Weights of a small GPT-style language model, trained from scratch on English Wikipedia.
Architecture: learned positions, biases, tied embeddings.
MLP neurons of a small language model. Each row is named by its layer, matrix (up: input weights) and neuron, and shows model dimensions 16-79. Each number is 50 + 15 x the weight over its row's rms, rounded and kept within 0 to 99.
After each neuron's rows, "fires on" lists the tokens most often at its 100 highest values on Wikipedia text that the model never trained on.

L4.up646:37 71 28 44 38 62 41 68 33 21 44 48 66 64 47 80 46 48 58 80 73 34 45 46 63 53 52 00 38 34 33 32 42 54 25 63 38 58 57 49 67 32 65 59 49 73 74 79 76 38 54 54 28 81 79 50 63 62 66 52 20 50 44 47
fires on: "le", " le", "th", " ele", "con", " the"

L4.up389:69 34 30 46 50 51 79 53 66 40 34 48 78 49 56 50 25 43 31 70 60 42 82 58 64 49 30 83 43 71 49 57 54 42 50 35 28 45 43 56 32 41 42 53 23 48 58 66 48 57 30 56 34 16 52 41 66 45 59 34 44 50 68 39
fires on: "b", " |", "ter"

L4.up529:47 34 63 78 50 46 67 56 59 49 32 45 74 38 93 60 50 35 50 33 73 39 55 19 51 31 33 68 41 43 48 43 48 49 46 50 56 60 13 59 33 78 61 37 48 50 42 45 46 69 68 33 48 28 45 53 51 36 49 52 35 44 37 83
fires on: "ing", "s", "es", "aking", "T"

L4.up780:46 79 45 48 56 65 10 38 59 46 52 34 43 49 36 53 58 58 64 63 31 38 73 48 55 38 56 63 38 45 76 39 26 60 28 52 49 59 65 61 60 23 57 53 30 57 61 20 28 55 48 16 49 68 49 74 54 77 64 43 63 25 85 51
fires on: " P", " H"

L4.up514:53 61 33 55 46 59 41 45 24 24 60 74 59 41 50 34 60 91 43 48 48 51 67 35 54 57 63 82 56 39 64 40 67 29 58 37 66 34 46 63 50 31 39 54 33 31 57 42 36 75 44 47 19 66 20 55 41 74 50 42 59 38 57 47
fires on: "h", "r", "ph", " g"

L4.up398:39 51 62 58 44 65 36 32 56 36 43 50 61 67 79 61 53 53 69 53 59 32 36 25 32 54 44 57 63 49 27 66 43 24 55 51 60 49 21 57 36 71 57 23 41 26 42 47 53 66 59 61 47 35 36 78 36 34 49 29 67 49 62 49
fires on: " with", "ered", " became", "ing", " is", "es"

L4.up729:41 41 64 52 50 43 31 54 64 38 55 64 62 50 59 32 59 52 48 40 52 46 26 58 39 53 38 55 77 48 31 31 53 57 55 60 26 57 35 59 19 42 33 63 32 58 41 46 55 36 78 58 42 57 46 55 52 52 42 59 46 75 36 48
fires on: "ro", "ol", "ad", "ie", "id", "p"

L4.up251:53 52 44 39 44 47 60 22 44 45 54 32 67 81 63 60 83 33 24 56 55 51 74 43 27 26 73 60 66 67 56 56 42 30 31 36 52 55 24 53 57 61 52 41 59 42 26 51 57 31 44 78 56 28 43 33 75 50 54 37 60 54 54 40
fires on: ")", "s", "\"", "ide", "ive", "ation"

L4.up129:32 44 48 22 58 60 50 52 37 06 55 26 51 53 34 62 46 55 78 61 77 52 71 35 60 47 51 36 88 46 28 38 62 62 52 41 67 55 61 62 60 23 52 58 46 48 53 55 38 78 81 53 61 45 77 51 61 23 52 14 36 60 52 62
fires on: " pre", "le", " inter", " Pre", " le", "in"

L4.up975:41 32 59 32 48 27 67 52 52 59 42 56 43 39 77 47 45 46 39 40 86 54 51 65 08 40 28 23 64 61 55 64 64 37 58 66 03 33 27 66 50 34 32 46 31 46 58 71 43 40 47 67 66 19 41 43 28 40 51 40 62 49 41 54
fires on: "c", "b", "ic", "ov", "ac", "or"

L4.up963:41 40 55 47 58 51 41 63 63 24 46 46 36 45 51 78 39 44 67 56 50 58 42 61 76 25 56 63 13 45 62 50 58 49 50 40 68 56 64 58 60 57 54 48 60 48 69 45 58 76 24 39 56 60 55 49 56 77 29 30 62 45 71 44
fires on: "5", "7", "6", "1", "9"

L4.up221:32 65 53 40 65 47 47 44 65 54 78 33 32 68 18 74 24 78 60 47 49 57 28 73 43 51 73 61 38 55 33 50 62 42 52 38 41 76 30 54 49 71 49 42 27 53 16 58 47 36 47 31 56 49 38 32 42 70 17 24 36 48 76 80
fires on: "ial", "eral", "al", "our", " |"

L4.up916:77 58 58 38 37 42 51 66 58 40 34 46 50 74 58 45 63 71 50 62 57 60 57 43 43 58 47 30 46 62 41 40 99 65 60 51 72 38 41 54 30 50 68 42 21 62 76 55 73 71 61 47 33 49 72 23 64 59 23 41 28 53 45 45
fires on: "le", "che", "l", "c", "he"

L4.up709:32 40 58 53 55 57 36 52 62 48 45 13 44 53 17 64 32 56 52 79 76 39 27 31 33 15 57 46 46 78 64 43 32 65 34 48 47 41 58 48 25 33 52 78 49 45 46 47 73 72 48 45 13 66 36 55 47 56 66 45 31 55 59 55
fires on: " be", " Be", "se", "'s", "le", " Me"

L4.up1019:55 62 38 55 44 24 52 28 81 53 31 25 45 41 64 27 41 57 36 64 57 51 43 58 57 19 55 29 73 61 50 30 65 30 70 44 36 39 42 62 40 47 34 36 22 48 51 42 55 61 44 37 62 27 08 46 46 67 69 69 74 56 73 77
fires on: "ir", "ur", "ov", "or", "ut", "it"

L4.up612:62 36 57 30 57 43 44 37 66 38 29 23 58 66 49 39 44 78 50 65 44 56 61 33 59 44 60 44 57 58 59 24 62 60 33 36 69 65 78 57 50 00 64 67 50 46 63 65 62 61 37 63 42 47 63 59 39 43 65 65 40 63 73 40
fires on: "u", "o", "c"

L4.up269:83 33 57 67 52 41 57 40 33 33 56 62 12 70 27 55 49 68 41 57 54 58 67 51 53 65 46 54 46 25 32 42 72 35 31 39 57 24 46 63 27 42 51 55 59 24 40 51 42 71 58 32 41 59 71 67 66 62 62 49 36 48 48 62
fires on: "e", "o", "te", "he", "ap"

L4.up390:28 47 52 36 56 43 28 62 34 35 32 32 60 68 24 52 67 63 37 49 64 56 53 58 35 52 63 55 68 71 58 63 33 40 42 62 09 51 63 63 68 39 54 66 16 38 33 59 43 47 43 21 30 60 43 74 23 47 60 32 67 53 77 45
fires on: " Re", " Be", "re", " Te", " Me", " De"

L4.up792:74 54 47 44 48 54 51 32 60 47 26 47 47 49 34 30 64 33 45 64 63 57 31 41 55 73 48 59 68 63 37 51 62 42 15 63 22 51 66 54 44 62 90 57 56 81 52 39 60 68 50 25 34 09 54 45 30 58 51 47 19 23 47 67
fires on: "\n"

L4.up939:46 18 55 58 46 65 41 47 39 68 62 25 29 76 29 59 52 47 53 59 49 59 41 32 66 28 50 28 58 13 62 53 76 51 66 39 67 48 32 51 54 55 45 51 54 22 32 48 37 50 48 50 42 26 64 87 66 51 60 57 50 43 61 97
fires on: "e", ")", "o", "s", "as"

L4.up394:43 58 45 50 56 39 40 46 61 77 38 50 55 74 62 70 64 59 56 49 71 40 77 59 56 35 57 54 69 66 24 52 56 55 57 68 42 52 54 54 61 66 52 47 22 28 60 42 51 70 27 50 45 58 36 48 67 66 43 61 46 32 54 72
fires on: " re", " a", " bro", " w", " im"

L4.up449:42 66 50 47 52 44 68 47 54 09 47 52 52 67 52 41 56 51 61 36 54 63 72 35 28 28 50 72 65 38 59 42 42 45 67 46 35 69 21 63 14 64 66 27 40 32 36 27 48 42 46 46 37 61 58 43 59 51 54 46 55 36 50 58
fires on: " \"", " (", ":", " (born"

L4.up553:48 62 37 30 37 44 26 21 58 17 29 42 62 32 58 75 50 56 47 45 55 46 77 50 24 69 48 54 52 70 47 67 82 55 50 53 58 50 29 56 20 30 73 48 18 78 49 46 42 38 33 45 34 59 57 74 59 51 33 60 50 33 48 64
fires on: ",", "0,", "8,"

L4.up915:53 38 47 48 38 15 50 62 22 63 51 42 58 41 49 56 32 46 34 62 35 38 43 35 45 08 49 20 19 47 61 43 49 24 42 59 31 55 18 58 41 30 49 54 36 54 36 69 58 65 57 58 70 38 45 46 58 76 28 48 63 59 28 49
fires on: "v", "r", "b", "im", "iz"

L4.up364:38 67 46 46 52 29 20 64 26 42 23 40 41 57 36 56 44 56 44 76 45 36 67 48 41 72 56 65 41 56 63 26 44 67 60 44 42 76 58 56 74 65 63 65 33 70 69 62 13 58 38 47 47 54 42 28 41 62 27 07 53 49 50 19
fires on: "0", ":", "8", "6", ".", "9"

L4.up547:46 85 55 52 39 52 31 21 37 54 30 65 80 65 50 69 68 77 37 34 45 39 61 38 61 27 58 57 38 45 40 25 38 30 30 54 56 38 64 60 32 59 69 24 52 52 31 66 54 47 14 42 29 69 71 74 46 52 63 50 54 33 50 63
fires on: "ing", "up", "ment", "el", "et", "ating"

L4.up231:78 49 47 59 38 37 37 38 46 57 41 42 54 63 37 55 48 76 36 42 60 51 71 46 67 26 55 63 55 26 53 18 70 44 66 19 26 31 37 55 24 73 33 46 51 44 26 38 53 50 32 44 34 42 17 54 28 63 71 85 59 41 34 94
fires on: "in", "el", "it", "ect", "il", "ing"

L4.up723:32 36 65 40 60 11 47 75 41 56 41 75 67 19 50 58 74 29 55 46 62 45 28 36 58 63 48 26 68 68 68 18 71 52 59 65 30 56 39 65 52 58 40 67 42 71 47 23 47 80 35 52 27 37 45 23 45 58 31 46 46 62 63 72
fires on: "as", "os", "ate", "ore", "ug", "ac"

L4.up291:50 46 59 51 32 34 25 71 83 53 52 63 54 48 50 66 46 45 69 31 72 49 67 48 42 46 61 67 41 35 52 07 73 54 39 69 42 39 49 54 43 47 62 65 64 20 40 77 39 67 51 33 44 25 49 35 49 42 37 46 55 36 48 73
fires on: "as", "s", "ys", "os"

L4.up973:67 79 51 39 47 58 38 46 48 34 43 69 93 39 37 63 59 69 35 50 49 39 60 77 40 62 53 67 35 50 27 53 45 39 42 49 45 21 57 57 50 45 61 36 44 50 37 48 50 49 54 57 29 84 35 40 44 23 44 52 53 46 49 41
fires on: "up", " cap", "im", " Sup", "ig", " sp"

L4.up391:73 77 30 48 59 33 48 44 59 50 43 58 49 59 42 44 43 66 63 54 53 52 33 48 57 71 33 65 44 46 50 58 40 31 33 23 58 65 37 58 59 49 28 67 67 54 72 64 57 45 67 69 62 36 51 59 38 32 41 28 43 34 75 31
fires on: ")", "E", "0)", "°"

L4.up219:58 54 55 53 44 46 34 34 55 54 73 43 38 78 65 35 46 67 45 43 53 32 62 43 67 42 42 34 45 70 13 35 50 26 50 85 59 52 33 64 44 24 51 57 45 57 67 37 34 52 39 50 53 43 30 63 57 38 61 19 41 67 74 07
fires on: "ol", " Comm", " Pol", " Party", "rib", " Democrat"

L4.up682:50 50 43 68 52 45 50 19 40 56 60 08 39 63 33 57 69 39 28 18 90 43 21 48 41 60 46 46 62 47 43 25 43 56 14 57 43 69 48 48 27 43 51 44 59 49 52 61 36 50 57 49 62 20 56 33 44 45 45 40 59 26 70 53
fires on: ")", "),"

L4.up261:52 76 61 45 46 66 52 50 54 35 41 47 40 73 31 42 22 57 70 47 47 41 68 44 52 48 54 38 58 26 33 55 74 37 38 51 51 15 68 50 62 71 58 80 26 48 64 45 12 67 74 56 30 26 37 61 52 91 53 15 51 57 56 55
fires on: "|", "I", "D", "A"

L4.up639:62 67 42 28 43 39 32 52 41 33 33 45 35 45 42 49 44 39 71 48 52 56 99 53 40 43 20 84 59 71 32 63 59 35 48 31 61 52 63 57 57 40 29 24 45 38 56 63 48 71 29 48 35 50 66 61 64 75 46 12 40 44 39 57
fires on: ",", " |", "."

L4.up722:47 58 63 49 33 34 42 49 51 49 59 76 43 33 37 65 61 44 36 57 64 37 52 38 61 28 58 49 27 78 49 57 55 27 63 68 54 54 52 59 55 28 42 48 19 48 24 56 23 68 47 43 44 70 53 38 40 43 62 44 52 63 69 44
fires on: "im", "p", " on"

L4.up241:44 61 39 53 44 50 31 37 58 52 30 35 48 49 39 41 68 48 37 53 36 57 47 56 58 51 43 28 52 38 50 55 66 57 54 52 83 39 59 56 54 92 76 40 40 52 37 45 32 81 48 65 59 22 59 66 84 59 45 53 48 64 56 39
fires on: "ate", "s", "otes", "ives", "ire", "ity"

L4.up484:33 51 27 35 39 41 25 42 48 43 56 67 62 60 59 73 53 44 24 25 40 53 71 35 49 37 55 52 73 49 60 36 08 71 40 33 48 43 45 56 33 49 31 41 47 67 49 60 59 65 38 39 56 44 47 36 11 65 50 61 45 62 24 58
fires on: "i", "ort", "n", "an", "a", "er"